config = dict(
    num_key_value_heads=12,
    vocab_size=32000,
    norm_eps=1e-05,
    qk_norm=False,
    tie_word_embeddings=True,
    parallel_block=False,
    init_std_qkv=0.0182,
    warmup_steps=200,
    decay_fraction=0.745,
    decay_shape='linear',
    max_seq_len=512,
    train_tokens=992500000,
    max_steps=7573,
)
MLP neurons of a small language model. Each row is named by its layer, matrix (up: input weights) and neuron, and shows model dimensions 128-223. Each number is 500 + 25 x the weight over its row's rms, rounded and kept within 0 to 999. Numbers have three digits each.
After each neuron's rows, "fires after" lists the tokens most often just before its 100 highest values on Wikipedia text that the model never trained on.

L4.up618:553498491506484501508477532517489525494517509550487456510543468514492511436531474505474485491481483470516542468498451482551500505490480487483488504469490489467474499508471522472549505458500485496478465514534462495520472502489513511464520497545468479456519499511482502431485471479512509498
fires after: "\n", "-", " |", ")", "|", " \""

L4.up1058:521453461531490519466487499503502519487519516487501501530479509461466483499502456503478509503518463515539487486483486509494495500489478496509476496483495500539492483506475480508477534497507497493485529491516505486468485474545497499489528510478504564531528467484499551418505518488522508501
fires after: ".", ",", " ", " the"

L4.up1219:506510520529501520518551513525495516531474493505458456489474513512463487496515489518496503514518439495530453466551518528496564495505517549505484499499474488542478498470511516495518479512523499494502529467475479449498518526512481486476548483516528503493481502516502482510493508469462526492
fires after: ",", " a", " was", " as"

L4.up674:512492488508510488502521513512480508487475508513510499477522553509460508477489500534504508460510452478456519529484510504477523529502479511474512503469532470458482472483546489522574445454515507515511435466511502490489462518484502532494507479549469493517484492524474497486463488465491517468
fires after: " the", " of", "'", " from"

L4.up860:512467472507455480517475497495531509517471538501438502505503544519508538520544531508515480491463535511520454478543479493501509488462517484482503536498464496514478542498482490467526502499509531445481486532484503514531493545525486499491519484480474519502510479525472496462449498503486527515
fires after: " ", " the", "the", " were", " The"

L4.up566:483474537478456496491476495481512487460485494511475481500532483497502482542470484509498506519493510467504539492511490474506519478528515520528518517494523504492435548502538495507489455474458525524503516519543495455485476487472502468493499485523471507524503501532518548452534507509510511497
fires after: "s", " S", " 5", " 4", "S", " St"

L4.up1362:453486496491524509517514519500502485506513459527511509490530449502500489533512522497505488457532445485492477470450498505499490502481535534506514478505476528536537518501497518504557476493495470508544508481485508525512509489512517521506480536508536550565489511527463513476500556511503540476
fires after: ","

L4.up1108:491498497434523487479454461481526517485494554504490500542496490494503511511504508516516491505487478502514458494520539476479504478487486529495491529501462493487486489510463498413527503495489499476501512474522509505466474521499521531524518531508477480487502447495465504498512484512498492540
fires after: "N", " Ph", " |", "P", ":"

L4.up1112:494455495500528522504518494493478483432485486521497521519518500519523509473469528479467516483523510488508478483512465517529488462507447508496474462486556489548459463491493502502456526486471529549535544482490463493478496547528498525478510487537515476497527457503487536501495471464448516519
fires after: " ", " (", " to", "s"

L4.up1379:477471478505469533524474524482518506540498498508555527512457468470514547495516489505473491481514477482493526553498505516500516490560527465490532536475526508479495486506487524525520477477525508502497488463533503503489530502520527525475480495521460463483471506512472463502517466451491501510
fires after: ",", " in", " New", " to", " the", " of"

L4.up649:495487538472489493488548456508459542490446510505513503496443476501519569433461493513489496461506483499467479548489509520501473513509520517468488468451493511509477486498485460457494497534463470515502491484516523503505523513494496526475502496532460502461519498476479526524468509485486472499
fires after: " the", " to", " for", " without", " re", " of"

L4.up1486:511493457535525488471524479456500501543551500454522473498491528512510506492517513532515520512472530481527502554509527471497487505501474476540481490515487459501450507466471508528541445509483529519493533479471520497471521548502506480476438487487465548465483550512496512511488502510482501474
fires after: ".", " ", "\n"

L4.up147:519501462504483534492499492524496472518472501476498504469531470572474507521501481520509494522499515461471525514460514492504527455456498526491479484520557505490504478522503502535454478550488480481505518520518493498529492507502499503486490472485464518515509529450524512520455466500478474484
fires after: "'", " has", " had", " at", " have", " could"

L4.up1436:508461466481485512470482503507498510505507508534488500512504530463506487495506467524524497523506448503519509474506511490486477497491495506487519492500468481558498495535474460526587496508481535511470520499499489477479493474519465514511518464506498591521513461506544520454518499461528495505
fires after: ",", ".", " and", ";", "race", " |"

L4.up427:512517490508515521510510498454480504486509501475536500479475508488484546529495522542528507528468473461470517538486512463482492448474535491491533519541524520504499522530519550484524490530532472472519524456495486482478532520503486519502507498485507500517499492495512474473515532521517500543
fires after: " |", " \"", ",", " and", ":"

L4.up1080:485500468474500486457486538534491568495486487488496448508526470477462532520480508548439532505498499525472533495535525469478503511550515487507495458486485481484461513506503524524493490495497514482509498471518484514512508467475528482517509490484480485535503519459501473498518492448472507485
fires after: " the", " The"

L4.up382:544499508489461517505477504510525534456505495477497528479495475508435499532514520501489552515491461522478494461492522498531481519514526524535477443501503511485513533516502473494536460436467483485474476491534485486460480548480493499448487504513471516422505477504496510463470519499502515497
fires after: "'", " a", " the", " their", "s", " his"

L4.up795:517499460495494483484493495543487512504491522536503508494504457483488503502496535494486552543481482416497501499495489544493517514459487518544522517487445556467466568498510509506530509498518513507536547457472480455519480498472502472469536514523520488524501428458477489485496452537473473489
fires after: " |", "\n", ";", " 0;"

L4.up76:487531494468511504529437496467453436562492498489467471518456521544499500492486509517469485522508476489486486531487495485498535475464530535490467481526444511454507505537508468517512497510467468511480535517470523516489476462523502529483469493511521494490521469500512503524532526543481526469
fires after: " |", "|"

L4.up144:536469534482520487504500503483466523511558481469497530473492538443514508492501487493524496500483507505485505494505445560503519491497507528495497477504439542516514482502485501494501480528478498487539494511473468470468477515523463509527514502471516525508513504476503546472512509524506492506
fires after: " |", " with", " and"

L4.up764:464501516488483490489508505520508492481528510554488549457535468521505503519472488511499512539462501491515506502515528504496577512521467542493452471449475516499515513515495516492558518501517502493461502474500460521532513491496518474516493515523522536517521510505524496458439445493462506489
fires after: " as", " As", " A"

L4.up935:497495504484481554498458474493472491529489494489485527501503485526505495495490550523431550479542494482440534485472510489486491539517545462504530432515459528507534504509492500476494474530433479521530496501475519511538491469449477501485460502516474515532479472491511509492523474509483498505
fires after: " the", " on"

L4.up130:448487504520501512521508516503442530504503521486486498520515436525456485487523526501487541496499446490480490502493540488504507515449528510520471487500525502499465524524518523468478510465511475495503503512501463491498484499493504518475478483542475546469534483477518480493477484513486485513
fires after: " is", " an", " was", " a", ",", " in"

L4.up1388:477518473484488540513478517532494516522500486479557534507520504531505519473495485514484512539507487523499488516536477476511485505506463503486475513512466472516528501451501464499545452531474515465494487505456465464516509501472555498465466521501481483513520513499504478526488497503483530496
fires after: " on", "On", ",", "\n"

L4.up685:533533492500470528512514524496477534549504505528520503531467520467543491501512528483504560512490489505488482479470519479441502463518507505560473545463513477503516513529532495499546546505491526510532485494526464476488494486530522482501539492510544479456530489449477509443509501484504560502
fires after: ".", ",", " and", " a", " which"

L4.up1104:503472480507464503459501480454485487486519484484532535482527523473518521511483521507469543529474524479471461503521492512475489488519490458477503510488468475519484532475460528488539515504545458507552510513530467513502518483550536495509564474540518505480485530533492514527523512505428505472
fires after: " as", " a", "-", " As"

L4.up453:482503492472454485507504478507445503516510485505519534533471577522508523517480474515515504495564538534463526484514463497536478500460516523466517495533480521530522495504506539534525474480508454524520512498520472481459472473539483502528509472471500531532481454527548499530539473484505515515
fires after: "==", " ==", " ===", " Ben", "==="

L4.up1287:484484474486542471505510489489507465524523490545495522509478509495512488530499504511482544507475505457503489478477524518467467504495505483505478506522505525535473433514446493531471546504534480528498464468541454490497493472483496482521514457536463468513516457502497503497503555492526477499
fires after: " |", " 0"

L4.up439:539526489502492508474510467461453503461489522468483489500552541480517525516461487506464530487511497490528500502499487491504519506519494505571522466515476532505501498487483521506545496521497486499518517521487525481490447459501479518541529518467544467525499461446514487503536477512537485483
fires after: " the", " |", " ", " a", " 7", "=="

L4.up1016:508516436523525508513519480541515490501492474470482502503455537480462519492510520493471497521505501495472528484516458483503513482516529493515490502501552481487478494507463511454479501531473478519488539467491482512557481508519517472475521528476506501516492519506479497465523478519541540467
fires after: " in", " at", " during", " In", "'", " is"

L4.up401:511504496533499542459514521517512506564483471512518476463522500506505505469509481508481499537482511487496521494504464504475496492532508495532511495491523508486459517536534483533523533436524526501527472515462484543476508507530515464478440473507463476472514463519488500510467466449496472520
fires after: " ", "-"

L4.up117:538470497532506515490502494470461517535530524513479506495522501514537484505486526511501545448490509481504463494497512530501504531495497552524482481495416473528512503500510576514453503517537549483533482510482505487468528466519476500482512517505529481491524530469536462467521487506504525499
fires after: ".", " is", "\n"

L4.up691:552503515503435517525505480481527519491474531479496488506472488509518480484502548510501474487462466457523538480486508542544490496522490511490473524476472521518486493521480518455514544499477513500537492504518485445478494490529492528488501518511516508493497503508502513507482496531533468535
fires after: " the", " The", "The"

L4.up1030:498556496519478513533488489506469530486479482534475491576450505533513525512500551525479550523503509502472486456471467500483518500460494512505533464499480495524543458525507497439464489481510506556481521483439447509504499498500506512486473523517495500497553527488474470503536521480479511484
fires after: " the"

L4.up1021:506508524538493516492502486500531512452528490520502496497528472500451448460484473489509491507480534512499531497495496471509484507527484528493485497481494493468532551484519498509496488516478563480522542522498532449482506483522497455512509461484501490517520540496486546474465497486554498531
fires after: " |", " ", " (", " 82"

L4.up590:510472517491490480493518490546507491484460512445532514472521488504485487509524499535472457489529468492477496461487528502502502522495499526529493477524502488536476555445518494510461523482449553482480532510513498494485460497456477476503556505471508491486521462528555573526505515505540495524
fires after: "s", " S", "S", "C", " De", "ales"

L4.up115:482545542486488497509500524487541530506522483474509491526476491482486518501534515497481481493500478544536484501475502517506498505486456477491502460493495513466506498493500463508527516537486461489477474536463517475458522542495502478459471480485495519504483511504526506509472515467532506492
fires after: " of", "-", " and", " as", "|"

L4.up638:546525502533489558491559504477473489466530471469537480512481476510467533521496483541481444497533517476542458486517515521541478518511514511466506520482481502501486475505452535454554517532505487517450488542501494488454434490516506475479498504493461548500477516486508566503516478527514498531
fires after: ".", " ", "z", "-"

L4.up1159:524525493522462536489436485489484517497478452493490496503505452525501487503488510519463515543520501489480504495479496533522512465480496526464469452488523513465507472532511546484536532504483522509487464489478480493479510511462493469491491518511522508527530493471498485529515454483519475485
fires after: " |", " the", " on"

L4.up528:534480483485496506473468509479479510490536501564475526502545501517506512486465519494505477527453470453530471461510480524484540486492469455483472506488499503482533564498529473505497516515510490471471510535493516535517493557517525506479533515540537550517496450506476554526477483508516460509
fires after: " as", "-", " |", ".", " Chief"

L4.up127:494567521492483450491484517487465476526578504535454487459483520493466482481490525525478494545481506501513472529485517477472502502528487464489467492484501516508487521515509471507474546481506495530474538488505483486502467461513499511526490498513471473493466495500530511526496499507485500489
fires after: "\n", "|", " and", ",", " Census"

L4.up350:544460475508537512542507469484522465466514518465527510505500510528533531518551523522506524494535509472513507536508489477520521492493508518473508455475487513463475504542480462525494515481516517468499508491535542532469506504543494521483493505513461481538513475468513465435525499523514524511
fires after: ".", "==", " his", " re", " was"

L4.up540:520519491498483490467515487540528439538499472523539497482520485498548490488505475506480506526482501516505490543510508504540556525484490504500464505528471521535506509460534524480483446490483504526529515513513480507506484561459506445515476479504516485490475517503478504476533509481496493514
fires after: " (", " as", " known", " called"

L4.up121:536510505490508515510516494479518468500484523502495545485523498480530502487532570462460526486549515503500508490502488511494498509573446511483482518484512504484511521495515504489497492521495491520478551513516530503486513531524513481497509490531488507498480538491522489470514443494507481489
fires after: " ", " the", " (", "-", "\n", "=="